config.toml
n_layer = 18
d_model = 384
n_head = 3
n_kv_head = 1
head_dim = 128
d_mlp = 1536
vocab_size = 7268
activation = "gelu"
norm = "layernorm"
norm_place = "pre"
norm_eps = 1e-06
positions = "rope"
rope_base = 10000.0
rope_fraction = 0.25
qk_norm = false
attn_scale = 0.0884
bias = "all"
tie_embeddings = true
parallel_block = false
init = "uniform"
init_std_qkv = 0.0215
init_std_o = 0.0215
init_std_up = 0.0215
init_std_down = 0.0
optimizer = "adamw"
lr = 0.000738
beta1 = 0.95
beta2 = 0.99
weight_decay = 0.12
lr_head = 0.00646
grad_clip = 2.0
warmup_steps = 338
schedule = "wsd"
decay_fraction = 0.791
decay_shape = "linear"
final_lr_fraction = 0.1
batch_tokens = 65536
seq_len = 1024
doc_mask = true
z_loss = 0.0001
train_tokens = 750600000
steps = 11454
dataset = "wikipedia_en"
MLP neurons of a small language model. Each row is named by its layer, matrix (up: input weights) and neuron, and shows model dimensions 48-239. Each number is 500 + 25 x the weight over its row's rms, rounded and kept within 0 to 999. Numbers have three digits each.
After each neuron's rows, "fires after" lists the tokens most often just before its 100 highest values on Wikipedia text that the model never trained on; "fires on" lists the tokens most often at its 100 highest values on Wikipedia text that the model never trained on. A number after a token or word is its count.

L9.up900:508495525537490500507534496487499484461513512480463534491509473465530526494447534482510497481489545564487582549518502489494519495507523525520487531529491511521488497492537494475504468501538515478461506461523499486524498451473442513510568498474517520477512500504501473480497522553518509565482492489512516481476485496503535466473475481518487503487515495514504488515511510490520508545456463484512484515464489454500498496504498469447526515475457503508519493498510521544500466482502554481473484482502478511483440492470492487529447532489500510504549503507499464496552535501513514521
fires after: " |" 47, " the" 11, ";" 9, ":" 4
fires on: " " 72, " |" 15

L2.up683:534524536490469524536505474514507513559533447487528492507549519488538487473476497527503472520520473528505564483525495500467547517508471530513526464500439493517544541447484515514492510468498465472492503480501504478501500504462514487529475475507482460452542519508501496521490494526497494518493483495496479495514498510508512496521498478500499480514513521504511510524486493470530492470517492513500478491527497514471493507482527528502487469507476494484519519489515478533489488539541537503474450501538451474502475462502508504508500516496470504527544535515509472513405502519510489484
fires after: "\n\n" 39, " |\n\n" 7, ".\n\n" 7, " comp" 5
fires on: "=" 51, " the" 30, "The" 14

L2.up443:496536516472445476500511491522489497533503523481454528491452505524451477497521551526478484556541550510472497471477485510508467484548483499529502474481492467493585576495498497522525498512508554468479487505526496512488509498455491514524492502505479490474530480445529495502505484485495518482491511488520502475480529490474479518507510507553463534525524493516509516549497468486515465441489504482469504496462544510482506506497517497498478479510507482550499513498486525483490454507476493532445511498480486470504491491515460462488499544503490506502497510499535510536472457500511493483
fires after: "," 54, "\"" 10, " \"" 7, ")" 7, " well" 5
fires on: " and" 52, " –" 13, " as" 6, "a" 5

L4.up92:475507488476473544474507511522503513486490515507521529490509501499532465496498516511471518466491471497455452473521520518542511503477487487461536466520462528472524491472538482503477533521477506475506481500514503497453482462506522508521511469499533534536456480452549501520547472465513531507517491495491509534524488518454561455540494483508452524534554491499475496510514489496468512483481532457498519517541507483478469574493506466483467541475538499464476543498508504507532496480507486472513469567495495506511487494487474517510497500496510489533537529481513533537512516532525544518
fires after: " the" 19, " Mad" 13, " US" 8, ".S" 8, " m" 6
fires on: " US" 40, "." 13, "on" 12, "ac" 7, "ath" 7, "$" 5

L9.up244:487510553557495540504514490505506485476522508489551512552509513502490486538499520507535461515437469449500554501482495448521531471500512503502520515533509516524524479483513489471526516540535490459496485473505531521507514476488501509489485471493481448511510481498494499508503502504528520513490498535481516538503494476527514492525495511484499478527508482518493486470482514501488492443465495466510480533516471537498489488473487522509496537469504493518550498511501510513506491519528493528484484514481503454488473459481468520524462484507463534463541484489525435567541489505511517501
fires after: " the" 35, " by" 8, " of" 8, "," 4, " under" 4, " as" 4
fires on: " United" 41, " King" 6, " President" 6, " Royal" 5, " the" 5, " Captain" 4

L9.up364:499514499489509494487524516516507527504468492520521496509514532510488496538456482515524524474501530509496476524482523497476504510517475513512512553469496507486511537516484435513505516483503505466499483483549521517505511495481479517492511509522506545498523469535555514477481516501556536459502499486482498494506471518459552533465475505457492517482488450532538502476490523521442487469477522440526528494552492511479498473537535526513500540489468466486482503447495493538504496472509504487508509465502545451475479484472498518508478489516518492491459472486477526514534536523504478504
fires after: " |" 28, "196" 8, "201" 6, "197" 4, "200" 4
fires on: " " 29, "6" 10, "4" 6, "7" 6, "1" 6, "0" 6

L2.up1456:493497552506475495517496536461565529529508435468489467516503531497492530486512474513530484490494490502477537459505531486486520494510475484496485509522509508515494501466504487508462488502501511489541507513460527446509484481529468476479539477527507479476521485505533507524518485490500488491481492532486483523457515519452473512499507506516438503479546457497466503518487468504532490500481485505491487444516498494518531444473526495525468489499539478458525487536514481511531487504528520506454457518516501473514481472485472502477501499525493551465530484479520475458492491499513499524
fires after: " |" 58, ";" 19, " contract" 5
fires on: " " 77, " with" 5

L2.up1189:510538523529482457493509461483550511483519497505508511507489483531493522520505553498473481489545516470499500491503527518453477478536517510512496484486499496501558552486512467454528528458507506494553465519473480489540486473477499526516525482494500531477513502537501513526513543493478496566484504535485528460465568507470512542503505500477499496485481485551493478528476543494510473478534444473525482530463478484515490503538489491491492490531523494490473475453493514482502492507516507532486511500532475489484462439517436469489504544513459459510499475516493559462497515494518485531
fires after: " " 57, "," 8, " Q" 7, " V" 6, " F" 5, " Con" 4
fires on: "38" 15, "28" 15, "ra" 12, " as" 10, "a" 9, "ar" 9

L9.up307:503506497525511510501520509486472460491500495518512505473481488500548452488490472502481479516537490528496523494487511495486469442526503551468483527540490544482524501454473523512514559448540512510527482462503502470459517490504470501502516501542496508442516468518526519526507501572508510513446516483494491490460522493441502486523490528483486483491473467502537501503522492529499497480514488509518510455481509495500508488518517511487509517482471450474505500486526483506537477565524500453478523498496497506513493476482445502539516574556469468490485454490477488483501527552495510519
fires after: " |" 31, " hold" 8, " |\n" 5, " alone" 4, "1" 4
fires on: " " 36, " (" 22, " |" 9, "," 5

L9.up45:500520496511476525480508508526552544503534477529507500450480462506519498530459507466520532528558491522472532498479474495530477456550519511511480505515474474504513481551523501502469532470505483472510485465543526467481471452500468491524518505482478466471496508515513480505527546472486474555457543478480487486478520530475493478517495499506487540463506471456510523506521498524514481464480449510526468447526492514486510475521504485486510490512551465471509491453523504502522488496548471499510555466493541509480481512511518504537511538508490490470509492535501471519507557562518561503
fires after: " |" 45, " " 9, "." 8, "," 4, ";" 4, " to" 4
fires on: " " 43, " (" 19, " S" 15, " |" 9, " s" 8

L9.up1488:494473491510518493557489502521466485472504504502498505499479488537449516497474510533494501509483456477458532528492499467488487509503547485528499479505506515505500483479516484486506456501510517493490492491467501487488496495511468483476460495514539481531514464528510462500517551511501490462485492518507476525452500495492502465545487551510438490552490524516480542475495509515560493494504487468503480515535513486440498497487493475459474510477524473554441544494489485496523511495496484505521526490504459540506477515499500484517528563512490558489486508482527502481513481497520495522
fires after: "," 47, " |" 9, " New" 6, "ast" 4
fires on: " and" 25, "," 16, " York" 6, " Florida" 4

L6.up742:506484511436494513538536482526491520490462543515486537530506498500524541474499545507537515478498523507498533482458513469516512560537475478461491469490524521530508481504465510491484508465497485471503500508480510513507423466475494508457533492509484519508522476499498521506542500539494476520471439497514518484512487543505505503502506483498514481514459505493444492489474540521546522485493478480533474514458505519506519531453520487456500538448516474503477484462494453504509460529540504487488465501529466481497503495493550460510498503544484541513494500497559473437492513542505486493
fires after: "-" 15, "|" 15, "\n" 12, ")" 4, "2" 4
fires on: " |" 25, "-" 14, " Open" 6, " Total" 5, " hold" 5

L2.up766:531520539536478536486547545544526530495488497471504489486462492523516496492514491527503538507476484530495537488523510461462500462538517498524510507539492497504496540471549499491520534496512531476477490500520523457476521481497460486492544475483492511514496506522507503511497467504520481540462529520513516498482533501485494478540495486510503485520518499542456506515507481500516513532525491469516471482508467484481473498522506521500483474493537503457453482522499456456497516477495471493471488524474543497506421487460444486486456572526498516472498495490475497504489506522541491477
fires after: " in" 69, "-" 13
fires on: " " 46, " the" 36, " which" 9, " for" 7

L9.up83:490512490483507514486535500489559514465493471507465463510510517513490559478499516481525530484517514524502512519497544455447524517525515539526469505495466498466475509505489457494461497501520526485475493509453460523475436455462473519496532496510498494493547501491533512501518507481504471509478537509476484496507472462479535496530487510523496484497482518506501497517495501492505483508479487513488488492482453516499517503496498473508513512495534470473490470537534496540495513489530504549509463480496543492511489489492516490488532500492483505481505531513497510479537513513506557473
fires after: " " 26, " |" 23, " r" 6, " L" 5, " cl" 4
fires on: " " 31, "0" 22, "ub" 4, "am" 4

L4.up797:512488477532491488499509477474498511538510515480559536468480549532553486496526565522466480501522529501507492479529488496535472497549463512490509503491498521489554500509537534493490508527495479478498417462537495505458531511489477473512516501528489450480484500508524534492465511504498497520473525518490510479539538509471494463495455498516468480494553508501491513469503519520527518477495533514520462478468539476485486523480505551472495514504485507508477430471474515491494440438500551476542489518504501493483467510519462473525499508493468494440541479458498493526473491535527526477
fires after: " P" 24, " G" 24, " M" 10, " C" 8, " Mad" 6, " T" 5
fires on: "-" 29, "S" 13, "iot" 10, "D" 9, "on" 9, "." 7

L4.up1066:515483476535487486468500506475496478555511495480516477501462478507544500478492465472485511506479494516518489511490494503450514498488485478534497464526488493453564537455497460461500511476508477484511494532537508514475503482449508500510565508468509498476549517467531484530494528482513469501461522520461509485487531471484494459503522529518454507471512498505466502521499493466513486480478492487520476500485492483551491479525489508499514507451521484528477493511484491522527503514532484490457480484494510523464457473521473453489516500523478504475495545520493523470518490514519502494
fires after: " |" 39, " |\n" 13, " |\n\n" 4
fires on: " " 41, "." 14, ":" 11, "=" 6, "|---|---|\n" 5

L9.up457:516523574521481568470488508469466488500482522488468500503555496486489494488496479487535494460481488509487474477499531471507486471510537485523484517483483518497515500502497516513461507466480487465539497533494479489494495488529490485485493463514509522476540441533482526506483490511528499538492442529480486574464501473465561514495551523520468487509533473504461485497478465442528480531542448481515484517491473489515520462495501520514465479501496468513442425473516469507529476467533545525529482530515469474469461503455522491485472490533507503530498510492493500530550513510489493488
fires after: " |" 61
fires on: " " 60, " of" 4

L2.up1157:512506529460477514493543510594501528549516499497501493508492527498455505475506504516504514536473501477463466513495494461485511504519449501535504489487481501510536506446511471486495491577503521464482510486506512517526463524526440471521513513495544475507544525466555519511473498511486497489513483473540504515449522478465502498484489533486504518552515506513474516491469469509540506521487503493510512499490515465533496495496501523510482480492440511483520505463488496498497492492506487504514508512488526546531509502471566474485467493510507524496492516507522502494480489502534480495
fires after: "6" 13, "9" 10, "2" 10, "4" 10, "1" 9, "8" 9
fires on: " |" 44, " to" 13, " –" 9, "," 9, " and" 8, " until" 5

L4.up94:467501527492471479546529515506504520506488495526564476497508440507541511511494518491535494503522513537481558500490494448493533521517440538507438476530490483478496540469458524508518512513518490463497473509514489514474466458503469524498501464511501510465522455505511514507554497506475502532475472497520474484485507476502482511488530461546493506523533515518486513506497490480488499533519493504508437510506474516507520512562518472464479493545435464514478516457462500450511497488505487515493480478501520514494488475502517516493559549512474487513550480498476482514466491498515517493
fires after: "\n" 42, ")\n" 7, ".\n\n" 5, "P" 4, " hel" 4
fires on: "-" 53, "===" 6, " spent" 4

L4.up788:480545530510491525534492481491552482489496527529487493507527448540551521535525525570521523538477503515510520472514465495476483458520474470523485482513528492526498492504505529467464478530462508478500524503483487489488515500522504502478553485518499454521505528498544485452505501502546521506475469531475481486463523459465473452496472506483480530510524536531468493521494496468527475506558457495515486472499504498483492487469540457500540442495480479496522494487501465564498482491491535525508483474479433529566448479542479505487512479494455524480493512522522429493501509502532540545
fires after: " |" 38, ";" 25, " member" 5, "ł" 4
fires on: " " 63, "ach" 7, " of" 6, "u" 5, "e" 4

L9.up219:456522502481494513522526494517495511554569472515532520504496472497486517496482497507484497501498489508494516487480521499487430494531487539489462546488441494494536512450491522488532522509488501476492474472496486526451449524464466506556507484527526496499566520519491484518522523488545510489505502474527519487525482519478510473518491530521487550540524519498530502563471477559517471497487492525485491536512462512496532500486544493461466493496527475510467515500533551517506475529521542496533521486514501491482486509475499541448534532543466476463511529492486464492511534526524491473
fires after: "," 33, " and" 10, " were" 5, " is" 4
fires on: "," 20, "8" 16, "on" 12, " " 10, "x" 8, "0" 7

L6.up809:460501564482492478528526498539481468515533439536476519486468496476485481482478527492495497518479527535465485516483538515470515517518450544526515495501478499496490506462561514474460543537475479471525459491501492513511487518490499499500545452532522499479548517482478500522520527495502498526485483481499505542522497513471509533492485446531491473525530504545558460489480539493518496505464512503492512481486498505542473464502460473510483492468459478512468517512474509528540482477519472508449453496502524525515505511529498533501517510500495507476523489556540521525506504494545497523
fires after: "\n\n" 32, " |\n" 14, " Website" 10, " Genus" 6
fires on: "=" 40, ":" 23, " |" 16, "|" 14, "." 4

L2.up1230:542500498520448485514502496500503490545530485526473471534529523514470528493502508482521524533432475510477467502494495499460485514510516483475499478514495512496498522449509496492462500489498464467521458450530505554507464512529456485517498488521488507503499515476580523522492498466523555493502476529487484473511532512507509533483484506494511496538499474472525487505500487526509534519497491479549495426524445484491504517518534525468494485500529486518492516503503485501478499481512527506488496505481491480560471433523452513503454505531516489491499506537507521497489505528531521479
fires after: "–" 36, "-" 14, " f" 7, " rem" 5, " D" 5
fires on: "0" 22, "1" 16, "old" 6, "ame" 6, "ark" 5

L4.up28:467516538484483506524475513519519478527499498481497480502528488512520560506506511531483502559511459525467523490538471523491488453521489555523522544499488523486525487480500497560503482498502516450466481493475518496470512504535443527515522467495514476499532536511512514527526524498503490515517512481476497513512454491504460485559465496526483512473540528538512507479513460487497514474507514500485453506516481551473482493473537479485491482521484526457490494511522509485511490520517471510487477509494512494479501486467490514409531514530467506475482504447472465537464543494512543497
fires after: " |" 53, ";" 21, " acc" 4
fires on: " " 75, "ok" 6

L6.up431:514505482537446462532532503508478496507511496567473517487536491498523518515458516514521516505465523491475483500483500423479526496490533512515487487537470487471530490440477473485521474530532485471522505492511494501457489480422500500498553488534496531465520528508502473526513484526522528510462498498519518529517492486509533471483553488503494502553537494521512492482515501506500498508504466465506520515487482509483478468514453531481494487503514475467485513486493515476494461496530511444451471464519502496508490478495525478542497502542484515471551544518519480461486508540478525455
fires after: "\n" 38, " player" 5, " politician" 5, " artist" 4
fires on: "\n" 53, "-" 42

L9.up1186:505520487521512490544481541504495519492533510508521475498493445505520458497442514521527478492482459474497488472454519501526435479531477485515490498495503492515530527511525505505484502511462522479512482545491525506491451499531477536475494511513500491503521505551514493536501493499525493501464499501544520548436502495497487505511525520480465517567553464500516490501476466503515466495544565490474494509494510496486493482526543475498460487464525436511482512509442537517461481501496464479509498544509515514492465524474514512493531505510473482496469527527506543491476489511539533504
fires after: " and" 29, " it" 12, " m" 8, " It" 6, "It" 6, ")" 5
fires on: " (" 31, " was" 25, " is" 18, "," 6, " were" 4

L9.up827:528497548500432507508577526527534471527532471466498552515493532482484505470511509493527478538509474526479539463473501471507477511513473545506467511561448546507506480497529521494511521490490517514510496502462511478449460484455431518532504468494545525515485513508480476474524502478484485548471468509514501480501476526466493442507534509474502478546520552490488522492495542529495480486546497536493498461487472473495543489450480465515487491505509483507489556485537540541510486502493557493510501533498482498466495495509522494491488530495495505480539514518473480510503520539513500485
fires after: " |" 60, "3" 4, "4" 4
fires on: " " 60, "–" 19, "-" 4, " |" 4

L2.up1458:493486513538491522511494446526519507512525488491525482491504490538520512511455502523466460507525503498455494496525595492476515493506428493514466508504516512490497521504496522487449487484512512463473459464485491506484509477498466459499511459540517509458510508486498509515524507490550492520496501522505522498495541514443510473485488475526428515544559501511475521489484529497523488441495504494471471506502482480522522530535532506541512485470493480518480462483492509526515474471490522460489521537497490495483470459497467519514543480579464530499532546471504514491463489520524574513
fires after: " R" 15, " D" 10, " Mad" 9, "0" 9, "D" 7, " B" 6
fires on: ".C" 21, "." 19, " at" 16, "on" 12, "-" 10, " in" 7

L6.up400:517535517493482506505479469492519471507499519497488477461530506523511530518532505451509554514528518500484502473505525521526474533502513503505473496520498525511555504516520472524480513482511466485466457492489473513507524465477460510480485509511491484501513482533523520525452543481514517481529501503496486452469537570487548521523521479502473489523481492524538502474497517504509522478424509530519522467449490509505531493466518527440483527481540481526450479530499457478522508466534498473476455478492507518480503493494503512478498499520505500495472494503497496454501522539504529520
fires after: " " 41, "–" 17, " (" 8
fires on: "1" 28, "2" 28, "T" 21, "ing" 7, " scored" 4, "0" 4

L2.up719:521558530471506495548538474497495504510531485516474474505502492531450460501519503495496488517463491522486504458483461476495549493511475522526488534473448473511542471515496470499498488534503472492512481472527515559473537484472515487529488487489484511502473530505510488520492518487486517523525439492510520470509541516462549461485471488532542512503493570486505501513479513481532455486549475470520512487492454499531486498511518482512513471507486488527503448500522512510514499524542491483489482465531489508506502434513497440451507506470497494486524513492513470496534527549509507477
fires after: "\n\n" 31, " (" 15, "S" 6, " |\n\n" 5
fires on: "=" 43, "in" 20, "o" 6, "ince" 5, "ile" 4

L6.up820:488508543495499468506503495516452541517494476525488499474488488549517511520461522493502533486496559531429475497478489477529470513496488510519499519523494497495524513458516552456552544481513532484470463531511473493489489479473494530497465502505513482496481476544452501504521514488502503450481501496534507532505483541478517498492511460494471521472553509549478491517501520516503438518512534470477464491452488484513500486481510487509504460486489487496500492507467485548515488514504503498519480483483496493507474480497500521522532481457488497497509545474513546485462490499524532511
fires after: " |\n" 21, ")" 19, " |" 8, " was" 7, " Synonyms" 4
fires on: " |" 27, "|" 24, ":" 16, ".," 9, " the" 9, " " 7

L2.up211:478488496508449512504526504495536522510507478494516493477541502522486483514489518539433501530489519514500495472525523477504502507508504487487452540463521528472507518439503488498430493485508518444514461515495525504505508487507475467507519499466474509473496510510541510558523524488511489494525526552530521489524528483465491512521459496535470480492569495489501514467482542528487511464482520479513468537482501518531519503491526504501484512474520479517525448501500489490558504441477462476522492528498529458473485451505497486479503523544435498465497539451512503493528496528524514506
fires after: " Mad" 15, "M" 12, " m" 8, "R" 8, " P" 7
fires on: "on" 16, "ac" 12, "." 11, "uc" 9, "at" 7, "ed" 6

L6.up659:515522514515497479487573496515531496511559517495479489481506505504503509494464534510482528504485495526466491492508471465477508497490462512496431504467512491511503541497537515491499540478507524517534481503482522502510484511513473538528501520511513539489527532459491509480532546512460533519491505513487485528458476459455509474496481508544527514464496462523495483562493529486509491446451483477502483514442515507496511447474526489513517488487484492500469512522461516514524462474559503511460518491493493467487442470467502516494506512496517510469515542515513501493515519459575484492
fires after: " |" 63, ":" 11
fires on: " " 78, ":" 9

L2.up810:522517507533534534514543481518493499495526559456528508487487511514542489492479517516477498495533506484499492479519523522499493495514499509516476496523474487507493489467541480498523497482474475483456498465539476512453482495520462468546482481490476511501510550510524509502580524470524502522488504489504497489495479573474493504549479486516473581530540463501495538472509529539509483496482464478511512501476482509467508542521525484487491517516505472517503503485495493493506527513525498504493499508496522486512478444521540497472510567544491510500513495474487458480499485487533526494
fires after: "," 30, " at" 8, " as" 4, "P" 4, " s" 4
fires on: " a" 29, " " 12, " the" 11, "ai" 10, "h" 9, " Mat" 8

L6.up139:454482547481491511545515468538488484509479495482526451522546521528455547508503530559505475518509495503509519541530495488500522467541540504515469474505546506505475527494461465522479532485492572488484518476457526487463497498493473509487482492499520508452491439479546529523507497483520464491531485525469539540494531550491523481507474496472450523510510457520513524473499539538513492506489512468552497489527480477488475528496498489513526526504458483483511510436492447498522497482514479521517495504499494517510534512477518493494492568503440496509510508478513475479525519484500498490
fires after: "200" 19, "201" 18, "202" 18, "199" 10, "197" 7, "198" 5
fires on: "0" 47, "1" 32, "2" 4

L2.up382:478491543517469501527544513544517503505493515497476531513502476509485512460513498489546468494492493499472508516534490502509530472493515480505495501504491506530528546538484518507435505505480555508477490543464486486518455474465468508521462455519543499481523509479534540467479526511489507460514503537523536532440536475474503493508447499449457511516492479512518524487457475525500492453512509485540491542492507466490489484489510507519485506539483489474488494485459493497490480468473518542496506489500509513494474490504503530490509539518495548516465504497511500493515518509513486498
fires after: "3" 16, "4" 16, "7" 8, "6" 7, "8" 6, "9" 6
fires on: ":" 52, " |" 8, " F" 6, "," 5, "ate" 4, " of" 4

L6.up1200:483553480513443512469478553513508493496497516502486497488557516528517520519513529543485486492494466535479477463478467458512495485492514515497554484478515496522487551475522473504529513497532490504491508496527554472451476465464490491492524503487514510493517520490527515482529517500529518529476489503494508492459470500462499459516486471551523524481482498541543506512474500536499506466483499466507525483503482489528522482512508499460488465499548466480469495506512499501511516443582478496518445477496524497485507525547537481527514476535492509464506541548500508490521513480540476510
fires after: ":" 21, "″N" 16, "°N" 15, " was" 7, " are" 6
fires on: " " 57, " only" 15, " also" 12

L9.up896:546513527476469466474525539487478495549499490502508519486523489500484529490501510540535491507489463485533516443487527473571497441518515490526551512490492485521542554486486503470544484522535492490458547466501510477478507450446508508527506512495531523523535493493514493527489547560505489444485503492489510491508495458446454502499490517515519480507496506522489510495492504512513483496489541463510484489506500549526472487506455498510453532518541461498470514449487493461518461500501500472514510491511495545500484479475482513504508519535512459458495504490477442486518526497514536481
fires after: "," 21, "3" 13, "2" 12, " |" 11, "6" 4
fires on: "–" 46, " " 11, " and" 9, " more" 6

L9.up1182:542505513501524482499503552468492532500493491491535513481521474490497539507514463498530463517503483466534489421491531465469462505476494502506508487495473502504490488521497501459493475503500473518501492451514462538455493479509460508502526491517520508548564499516532493548546497508513533498455477508519496507489499511495496526466529542490456526478523482497474493512475482471507484487484441490511489480506504516542460513509498496475470486509504475487444510541547480467510521521533488529489484495544444478501488494451516482486484507547449490489473486512477455499489536543520495436
fires after: " |" 55, ";" 15
fires on: " " 70, " |" 8

L9.up776:459592508473523466498519498468545471528524485484476507471518503490488474481517517505503453487540502485516482499479541514482450481530503540510456510537508501444526542475483511534560467538499546479513490488526485537499465467523531498505482513535522464458511522488491494493519485517501528480503449466490506471488486508500519474508527503515489505527508521530486470527462476492516503509518515511484504494456520519483469512529518476471486537516440504466486509513485523461519451509506501488487471531490485540493511498520513480474517516540479513501469510516471529475471467480496473539
fires after: " |" 39, "." 11, "s" 4, " form" 4
fires on: " " 39, " of" 9, "al" 5, "l" 4

L9.up1159:517500487516515468495542502485488479486537488544484498513490455506493489502514522514525495528549529537490562487482524474445499519492484500515505493482508520485482504502489495516491494550508518501511462490442482500501482449474523506481576520538461489478471525530536550474553503517509510508462504528478483524483533499481470492505540493508516494516488459496425450542476532479511515493492447495526515488463522469473466465469463477527512497462535498462461464515505490504512469466529474512478457499520514500541497505480486497564506515499503537497483546476503462465533563518480500499
fires after: " |" 48, ":" 10, " /" 6
fires on: " " 77

L4.up1294:478549512448508508517497506517547453502510475494514507490537505561498494505442549521516505555478529502458538506510495464486492508491488532469479496521476483509493496459491535505495464542507510459526481466495494479526488453457473532505500481503487504488523495489531474472504545456482508541488474499451470522477515484438500503507509473493460502511540525524509471476511581514490525508494489512500496514498546524522483514495514462520498524503457481473449521543499483537519457480503507487537556487496473491575454497528460520463522490486482532494556521515529489543491502503545504474
fires after: " |" 25, ";" 23, " William" 5, "0" 4, " —" 4, " state" 4
fires on: " " 50, " H" 11, " cr" 10, " |" 7, " of" 5, "c" 4

L9.up1419:511543477500509488494496535476501523532510496484495494504491478511501455477495501503523501500489440465503523503516529467507466529511523518522497553524489531489513523484513529498507481509469510496513479512468494530475515523505507543494522459484479490473516484469460479528500467508509513441466520493530515537475490519505473485534506499549475538492511492479488509553478510475552501455534525490469506512436530441441525436497472473511446497514491501491482487503520508499496488454513502504482507501511521460537499512494531457499506510512494520490493554492520493501511501487490501495
fires after: " |" 35, " the" 12, " is" 11, " was" 8, " not" 4
fires on: " " 28, " first" 8, " only" 8, " a" 6, " W" 4

L2.up380:520502492506514514524521483533500532543544456480491557558514502503498467503506521529488527483498506505466507476506505517533502470518510503516466495489511542476520510485509499517499463548515487509494488460486536537472520550512518483478455494478479554480522504492522518524509482509527525485526512511461509488495518469449536499527505505471522500508479489487477516525498504489547466494496441462531490502523502463490448488464512510499511498472515485456501522507466501499534458445487548486503484495479513506563503443550442503517500514498522530505567515489528485522482490509520492487
fires after: "." 23, " D" 12, " H" 7, " d" 5, " Just" 4
fires on: "ill" 15, "in" 14, "8" 11, "16" 6, "iana" 6

L6.up271:521510529464475521484526518467501524459539477517560509474528434507461521466486515539514481527532479499460518509479516459528522454530567548494509522473491475507528476453530511501479542507521486450520476498484496501488466500468468522488510485516493521451548512491569480519490522507478487482459498509497486533461529463503465472493547468516490500482501559544526512479472503465546494508486515466514497513504509500529484488541471493517471493511492474514501494497442500452529457522543471531514498456514486513503500496515502468497559519502514540539497492542514476527480534508522493500
fires after: "." 39, "\n" 11, ".\n\n" 5
fires on: " He" 22, "-" 14, " She" 13, "He" 8, "She" 5, "\n\n" 5

L9.up1525:509517523450511517500490511469450455477542510477492554499510499492522495491452546451498475507504489487512490483482519475486455518540492507444528465553470478515485519529522505506508468524469506557482503489470472507491513467512435443503487522532503536467508477500492513497525472579528514465482503468490486472457465552504486503505565528538474509470475503516515476517482546455532477489509491507546508468484483486503480514453488487478487471489496489518439485518531527502493486492536480472491501482505518535515491524479459511470505514531489489466487493510517502475472503500487474500
fires after: " |" 29, ")" 12, "%" 12, "|" 4, " |\n" 4
fires on: " " 41, " |" 33, " (" 5, "|" 5

L2.up593:480502506524525481474500494507519478500523448493483482549510477523501501469519496470458502488448500492492491488501535506527464504488478528501510509508520529502498511513529459513481494489526513465450485453453462468518505495485507470543515471500489513468479529481480541483492502554510474480506500514545481490506523515474509500507502509479531507520463480558503481523473482464456494481508479516498496492471487519495445533522468528488512453513480507513528531521535479469489501527487491490499498453476495514460489498483469565513492512499479455524472490490495506505494506490535496546
fires after: "id" 19, "und" 8, "in" 7, "land" 6, "que" 6, "ri" 6
fires on: "z" 12, "o" 11, "os" 10, "ay" 9, "ers" 9, "ad" 5

L9.up1238:544502494504510535484518519534466511527550515477551490521508477541545466513474530510484513537516491486499509465490496520494458470464504505503505427531451508502525519474547460509547500510470479484487473467541490525498471465523476501537516492497505503528488504557503534515499474527533486513517495521511504534527491460498473497519489549488452545483476480511504490504478473502526483498511501466527481501463500506497464508555555456480455454509495476476504497423479503472515512513528503512497498522493505447494506522477502500495471510535517497493485475522494491543488487522527511459
fires after: " |" 41, " Date" 6, " Time" 5
fires on: " " 31, " |" 21, " %" 8, "–" 7, " this" 5, " they" 4

L6.up639:463494543484509468509477557515538486533512466481540507499509501506536488511489558493448504522473466561488507506498506503478463500513443533506497507507474487479453493499504501532494487482510527499452516486545489537493555518470520483536508512509509500517511479473506448534527510523514531502465489480475521459513510472522480496507525474496458521494520530525544481484493529529478496507505509512482472528506460542440445441531555499463509478499467520465502551520530494515538510459530462508500519513524493477486514494484505527454486492535473509509462489460481510498468572492526519496
fires after: " |" 62
fires on: " " 64, " |" 17, "," 10

L2.up1284:514483528504489463509497495525491534498527517509470432493463481559478510534493484480507524532509458503485520483472483522478500504515506492545520528505503515491527477464527492475514441514553524492474522512483498494495520447494435530472504470473483527538550515493499494517555532471459514472544523488517529505488486496459453506509479527499517504526504542511517547521463527472551510504492513491509488487541509515494505473482508473488498464469536490500524515463455469459524500479517482479523543491488477473486510511484485487493491521518506505481502486455497457493502469533523523510
fires after: "," 69, ")" 17, ")," 6
fires on: " and" 88, " in" 4